From a checkpoint of a small transformer trained on Wikipedia: a variant of Adam for these matrices.
MLP neurons of a small language model. Each row is named by its layer, matrix (gate and up: input weights) and neuron, and shows model dimensions 192-287. Each number is 200 + 30 x the weight over its row's rms, rounded and kept within 0 to 999. A neuron's up and down rows have the sign that makes its largest values positive.
After each neuron's rows, "fires on" lists the tokens most often at its 100 highest values on Wikipedia text that the model never trained on. A number after a token or word is its count.

L6.gate147,153,192,143,218,155,132,225,163,257,215,224,162,182,222,208,221,171,169,228,207,224,193,194,227,212,235,255,196,193,232,269,187,252,229,210,200,204,157,196,210,196,165,248,193,169,229,200,157,196,193,174,232,218,176,204,206,208,252,167,252,205,181,249,216,206,245,174,210,212,247,238,144,212,263,198,175,181,174,142,197,188,227,202,203,206,238,190,244,207,149,150,259,238,232,205,170
L6.up147,152,204,179,245,191,186,181,207,204,222,215,195,240,194,180,253,185,179,199,201,231,179,195,238,180,189,191,231,230,170,232,215,227,197,181,178,180,238,146,203,214,258,224,164,211,169,172,129,230,174,192,175,188,176,175,212,211,132,202,231,223,142,159,165,216,187,156,268,199,174,197,236,188,215,209,228,206,184,255,191,188,174,129,188,226,192,231,185,190,223,213,228,205,226,186,182
fires on: "and" 23, "ri" 14, "ar" 12, "ult" 8, "ad" 5, "amp" 5

L2.gate61,184,180,206,209,232,175,194,138,177,197,253,152,180,212,217,210,179,172,184,202,216,179,226,164,202,254,251,186,225,167,186,234,184,176,212,229,184,225,134,214,165,221,190,196,114,218,210,217,194,173,206,176,180,158,188,211,274,163,174,213,164,160,223,199,208,204,210,157,169,183,128,170,166,203,191,198,211,263,253,191,174,185,220,220,223,237,202,166,176,193,198,189,239,177,141,230
L2.up61,218,211,216,215,185,181,170,141,218,174,251,183,170,241,200,247,175,188,200,191,215,189,227,192,141,193,216,191,170,192,126,262,217,158,184,217,178,248,135,208,209,235,202,207,164,223,184,172,205,153,225,205,206,162,189,188,231,181,164,226,201,129,224,169,201,196,224,132,171,219,197,191,157,223,253,163,224,242,215,184,229,230,237,224,229,173,209,179,214,178,197,229,230,195,114,263
fires on: " D" 90, "D" 10

L5.gate154,235,261,240,155,171,165,250,247,205,199,190,206,167,192,226,227,183,172,209,228,192,214,243,223,265,222,238,215,198,189,259,199,166,243,179,166,210,216,161,191,186,226,193,251,200,244,239,206,250,205,175,201,205,178,220,227,210,236,260,238,194,207,148,167,186,176,224,169,199,176,195,148,219,182,192,231,191,206,166,211,188,189,233,210,199,229,188,165,194,234,199,168,157,236,231,185
L5.up154,198,142,184,203,210,163,229,183,187,173,160,167,182,137,212,220,181,194,195,141,219,224,210,193,158,218,186,204,281,194,226,156,212,192,170,212,219,180,132,181,210,247,161,186,187,228,189,220,224,217,217,120,220,219,213,263,158,142,189,199,131,162,193,203,181,199,181,163,184,204,198,213,200,250,210,216,227,173,187,223,200,184,196,183,183,209,191,184,209,199,183,231,193,144,213,178
fires on: " to" 40, " of" 31, " represent" 6, ":" 5

L2.gate48,176,244,207,202,209,154,231,226,199,200,189,217,189,169,200,177,257,202,192,173,148,217,168,239,181,191,209,228,252,216,278,193,202,170,174,247,188,223,214,186,181,231,206,204,167,293,204,215,190,207,233,134,211,203,220,181,174,178,200,181,217,207,189,183,203,199,208,168,185,220,180,218,199,256,193,241,205,236,215,234,245,249,202,154,158,186,202,275,148,187,214,169,187,195,215,243
L2.up48,231,202,159,197,168,213,157,228,204,200,286,213,156,180,188,119,225,215,193,183,207,227,204,236,259,209,164,181,138,205,185,233,192,201,199,189,202,219,218,182,212,232,176,216,193,170,187,226,174,224,206,171,157,183,199,201,208,221,204,192,230,227,202,209,244,158,191,211,243,220,214,211,241,159,155,181,238,203,220,192,209,213,178,206,171,218,227,176,194,208,204,203,194,226,192,209
fires on: "t" 29, "al" 10, "ed" 9, " second" 7

L5.gate293,232,193,172,243,220,191,211,173,211,215,199,186,166,189,172,219,142,224,214,179,141,193,215,252,186,182,189,177,248,197,149,255,180,131,199,181,181,230,208,160,113,222,223,177,156,175,185,205,177,236,262,186,151,185,201,208,246,211,190,237,212,187,171,213,282,193,200,214,206,162,245,169,221,153,199,239,190,179,204,209,209,208,175,183,206,209,203,129,175,170,196,195,264,170,215,217
L5.up293,241,219,182,194,252,202,233,152,208,188,192,237,202,224,213,168,214,170,185,171,197,187,148,217,247,160,194,199,259,233,175,193,196,190,193,231,257,160,171,185,187,202,207,179,239,218,201,230,181,177,229,212,162,200,203,177,214,212,197,205,233,192,240,203,240,134,164,150,196,182,212,220,225,205,242,224,189,195,251,224,265,150,208,211,170,193,202,155,207,168,177,178,148,214,174,226
fires on: "-" 40, "ed" 13, "on" 8, "ic" 5, "ant" 5, "man" 4

L4.gate247,149,246,219,219,186,178,261,232,212,204,131,151,217,152,170,163,247,221,212,161,194,218,178,197,214,245,204,157,139,196,247,186,198,219,193,202,202,200,164,161,108,200,189,176,170,161,215,154,187,235,198,245,255,169,205,194,204,206,189,241,183,253,167,209,213,201,231,213,272,201,203,256,157,208,203,239,138,193,146,196,235,200,238,228,151,208,168,202,222,188,200,204,210,165,242,174
L4.up247,244,169,166,231,263,197,232,210,167,153,206,201,173,235,239,187,182,150,143,152,216,224,213,171,292,206,179,169,253,190,185,179,154,224,166,175,178,204,189,219,153,193,212,208,165,242,197,243,209,192,206,183,230,237,210,191,154,214,219,186,178,232,164,210,183,142,160,210,212,170,222,206,210,216,166,204,199,197,184,202,333,203,203,196,208,177,198,216,207,178,165,168,218,99,247,159
fires on: ":" 21, "um" 17, "," 13, "ed" 8, " to" 6

L4.gate132,166,211,216,107,239,191,223,148,182,206,111,186,203,173,174,189,190,199,171,181,196,189,185,252,215,194,195,245,206,172,183,199,197,247,198,194,202,231,228,165,191,192,219,184,224,188,188,200,195,233,231,171,257,248,224,227,173,184,153,171,211,167,166,165,201,247,226,201,184,226,220,207,140,214,157,214,205,187,153,188,195,164,155,160,166,200,230,184,146,167,216,174,222,189,214,211
L4.up132,167,196,246,211,222,189,240,172,191,212,164,148,210,194,195,130,231,200,205,180,255,200,162,177,176,204,157,264,258,215,197,247,246,256,214,213,211,172,164,175,161,196,138,176,213,189,176,181,189,192,187,193,196,199,192,152,174,165,206,199,198,195,172,198,196,253,203,206,217,220,215,207,179,200,186,210,174,245,208,205,215,183,189,208,131,209,216,180,203,194,198,194,141,234,229,236
fires on: "s" 53, " |" 26, "our" 8, "an" 4

L6.gate359,202,197,134,249,170,186,266,184,194,171,228,152,215,187,215,257,195,196,138,164,248,173,203,240,210,216,176,215,200,226,184,221,229,289,163,259,187,195,186,160,141,233,184,206,171,204,182,170,208,144,189,186,241,169,203,184,263,210,202,182,212,214,188,231,181,204,199,204,195,207,219,191,248,165,224,198,233,176,194,183,194,266,198,190,223,193,177,172,232,149,208,188,223,218,196,185
L6.up359,150,194,202,220,212,202,175,229,210,216,211,165,188,256,199,221,224,183,219,225,256,245,198,267,211,193,193,221,187,186,199,185,173,211,233,185,199,273,242,219,221,182,263,259,189,154,177,124,214,188,144,221,196,221,212,187,179,229,180,209,187,176,230,199,210,230,194,232,197,242,239,272,240,209,205,236,198,181,147,162,215,211,189,154,216,206,185,213,163,199,181,259,189,220,221,217
fires on: "ar" 26, "se" 11, "ate" 9, "ju" 6, "ri" 5

L5.gate174,242,215,205,215,198,171,219,192,239,218,194,175,210,178,238,158,195,225,198,203,167,198,186,208,153,185,216,243,288,181,158,236,162,181,219,198,209,209,191,192,153,237,210,200,157,216,199,147,220,171,225,191,206,251,175,180,138,184,205,175,182,188,203,205,231,136,235,191,188,183,210,196,167,225,235,191,183,205,191,239,215,132,188,246,294,168,227,227,212,205,216,245,224,211,200,179
L5.up174,185,187,207,221,182,182,250,121,216,213,222,203,186,226,207,198,230,280,187,220,194,203,164,243,211,195,182,191,211,229,240,252,153,204,166,196,214,204,199,223,225,169,209,235,194,162,173,148,205,208,191,201,240,149,182,211,216,228,189,186,170,202,261,239,165,202,214,179,241,167,233,219,229,219,203,277,157,216,208,163,209,191,214,238,193,142,183,204,237,206,212,251,173,146,232,246
fires on: ":" 47, "al" 21, "." 8, "d" 5, "ev" 5, " |" 4

L2.gate215,226,180,189,215,194,180,225,145,183,238,238,168,198,156,173,193,197,226,192,239,224,190,208,201,184,220,221,247,218,161,176,192,184,166,210,171,202,209,144,176,205,199,195,217,223,145,129,197,174,215,213,240,251,263,209,213,201,211,190,233,196,205,206,141,188,184,225,177,150,203,177,176,225,189,241,210,144,207,171,255,226,231,265,206,220,191,171,167,189,212,236,218,228,171,191,205
L2.up215,241,238,128,231,232,229,221,192,201,239,209,215,175,173,171,209,193,190,205,143,206,198,198,189,168,228,173,218,187,173,171,191,101,159,208,221,208,194,131,244,207,252,153,218,166,217,210,192,192,176,292,211,234,236,183,137,195,188,224,191,183,211,203,184,214,214,205,170,152,173,193,172,192,236,266,218,189,251,211,222,257,218,261,217,229,204,182,156,203,187,197,193,275,177,142,212
fires on: "D" 100

L4.gate92,231,170,221,233,246,208,230,187,211,256,222,182,180,164,213,213,244,246,182,160,242,247,177,219,198,194,245,226,232,165,172,216,215,182,241,215,204,202,167,236,181,220,197,172,178,182,203,209,158,211,210,213,231,193,222,223,204,162,256,193,177,154,180,165,240,155,159,204,175,186,273,207,201,219,237,210,160,166,226,200,205,211,179,181,203,242,202,202,239,226,224,230,228,148,163,215
L4.up92,157,235,241,190,228,236,238,182,212,200,175,179,187,191,186,263,182,228,206,189,208,217,177,214,197,184,177,251,279,209,213,142,197,212,216,179,178,151,211,175,154,160,219,184,202,215,190,168,210,197,219,169,197,195,212,249,239,172,245,164,163,173,190,229,162,265,205,162,223,208,230,210,225,226,201,242,217,173,188,199,179,181,176,188,211,153,188,203,219,153,191,163,209,142,137,199
fires on: "ing" 18, "s" 14, " name" 14, "d" 9, " as" 9, "ved" 8

L5.gate316,267,167,240,188,190,158,213,204,175,194,172,189,200,188,183,148,185,198,168,190,160,207,167,224,251,215,226,162,214,205,162,157,215,202,146,194,220,136,181,205,178,294,210,138,172,225,231,172,258,188,242,194,218,179,185,251,208,243,224,181,238,232,224,222,168,189,169,219,179,189,188,155,153,205,231,206,207,167,177,164,205,144,206,201,179,222,194,198,231,223,204,200,186,244,189,164
L5.up316,214,214,174,175,240,174,196,214,179,270,194,243,176,220,157,226,200,206,198,151,169,169,208,191,248,169,174,202,223,160,200,193,196,180,206,225,208,156,146,245,193,248,149,159,195,193,194,255,205,188,249,210,239,214,209,193,140,155,164,178,191,244,210,207,257,174,186,215,187,165,166,186,200,228,205,192,169,196,164,187,285,223,198,205,145,180,205,246,221,233,212,151,201,193,199,216
fires on: ":" 34, "-" 18, "." 15, "/" 7, ";" 5, "," 5

L5.gate203,237,212,128,233,246,232,225,243,221,222,224,164,204,214,228,197,195,231,193,219,177,206,220,194,153,201,237,204,213,193,182,282,263,164,202,200,183,168,213,245,180,204,225,228,213,201,231,193,174,234,234,221,194,201,190,175,186,192,259,176,176,177,214,259,238,219,214,193,176,171,219,176,232,187,193,168,157,199,245,214,157,179,159,229,179,185,207,208,178,224,202,168,256,272,242,237
L5.up203,161,150,219,185,217,220,201,239,201,197,204,187,209,216,244,203,232,203,207,205,201,190,187,249,251,199,191,213,200,222,206,212,205,247,220,194,214,178,227,211,230,137,205,215,240,153,221,228,141,232,185,236,208,239,185,181,260,222,190,174,158,204,180,222,190,238,207,154,289,215,210,200,243,233,237,255,151,169,254,216,228,188,199,228,227,160,235,145,197,232,199,170,212,200,187,186
fires on: "d" 39, " |" 18, "ant" 16, "-" 5, " as" 5, " special" 4

L6.gate371,198,268,211,221,246,212,235,143,161,181,192,256,167,193,183,204,162,179,206,227,154,212,220,313,175,289,189,176,187,158,216,234,137,187,182,213,203,223,245,176,194,148,235,227,178,178,188,236,218,237,197,149,177,161,199,240,223,234,144,208,226,215,221,143,188,203,255,198,186,187,168,175,216,194,214,212,245,212,161,180,202,179,227,171,178,247,192,215,226,180,213,174,199,231,165,221
L6.up371,164,230,142,221,259,210,213,213,209,247,201,219,163,185,178,201,172,217,189,241,159,193,162,201,194,173,187,230,235,174,194,211,201,250,198,164,156,114,201,135,182,200,136,190,223,160,158,184,240,179,247,157,202,226,202,144,192,184,132,157,209,196,136,224,181,222,180,184,169,225,154,180,179,230,200,156,174,219,209,251,238,149,190,177,208,183,221,208,159,267,210,142,209,197,223,144
fires on: "s" 34, "ang" 11, "an" 10, "ru" 6

L6.gate12,198,208,166,182,140,208,171,209,190,193,199,173,150,159,261,195,203,235,261,160,178,243,228,177,198,201,214,170,203,220,266,178,196,222,219,187,173,184,193,198,181,158,170,219,232,168,217,175,212,186,182,182,169,182,211,266,234,227,211,209,182,170,167,182,186,161,224,180,153,241,182,200,186,280,174,215,173,220,167,249,188,173,194,226,228,219,196,219,244,195,194,139,121,205,161,152
L6.up12,248,219,207,194,250,215,199,189,152,200,218,209,173,195,163,263,206,224,158,164,165,223,223,216,209,213,214,156,215,157,141,278,186,191,191,186,239,205,152,168,239,281,158,147,175,132,215,215,220,156,161,168,210,187,175,233,220,227,201,248,242,216,209,201,224,228,209,237,237,174,137,174,195,150,137,183,165,214,216,240,208,224,203,220,215,216,218,203,172,221,172,157,153,173,242,197
fires on: " a" 39, "ed" 27, "e" 8, " the" 6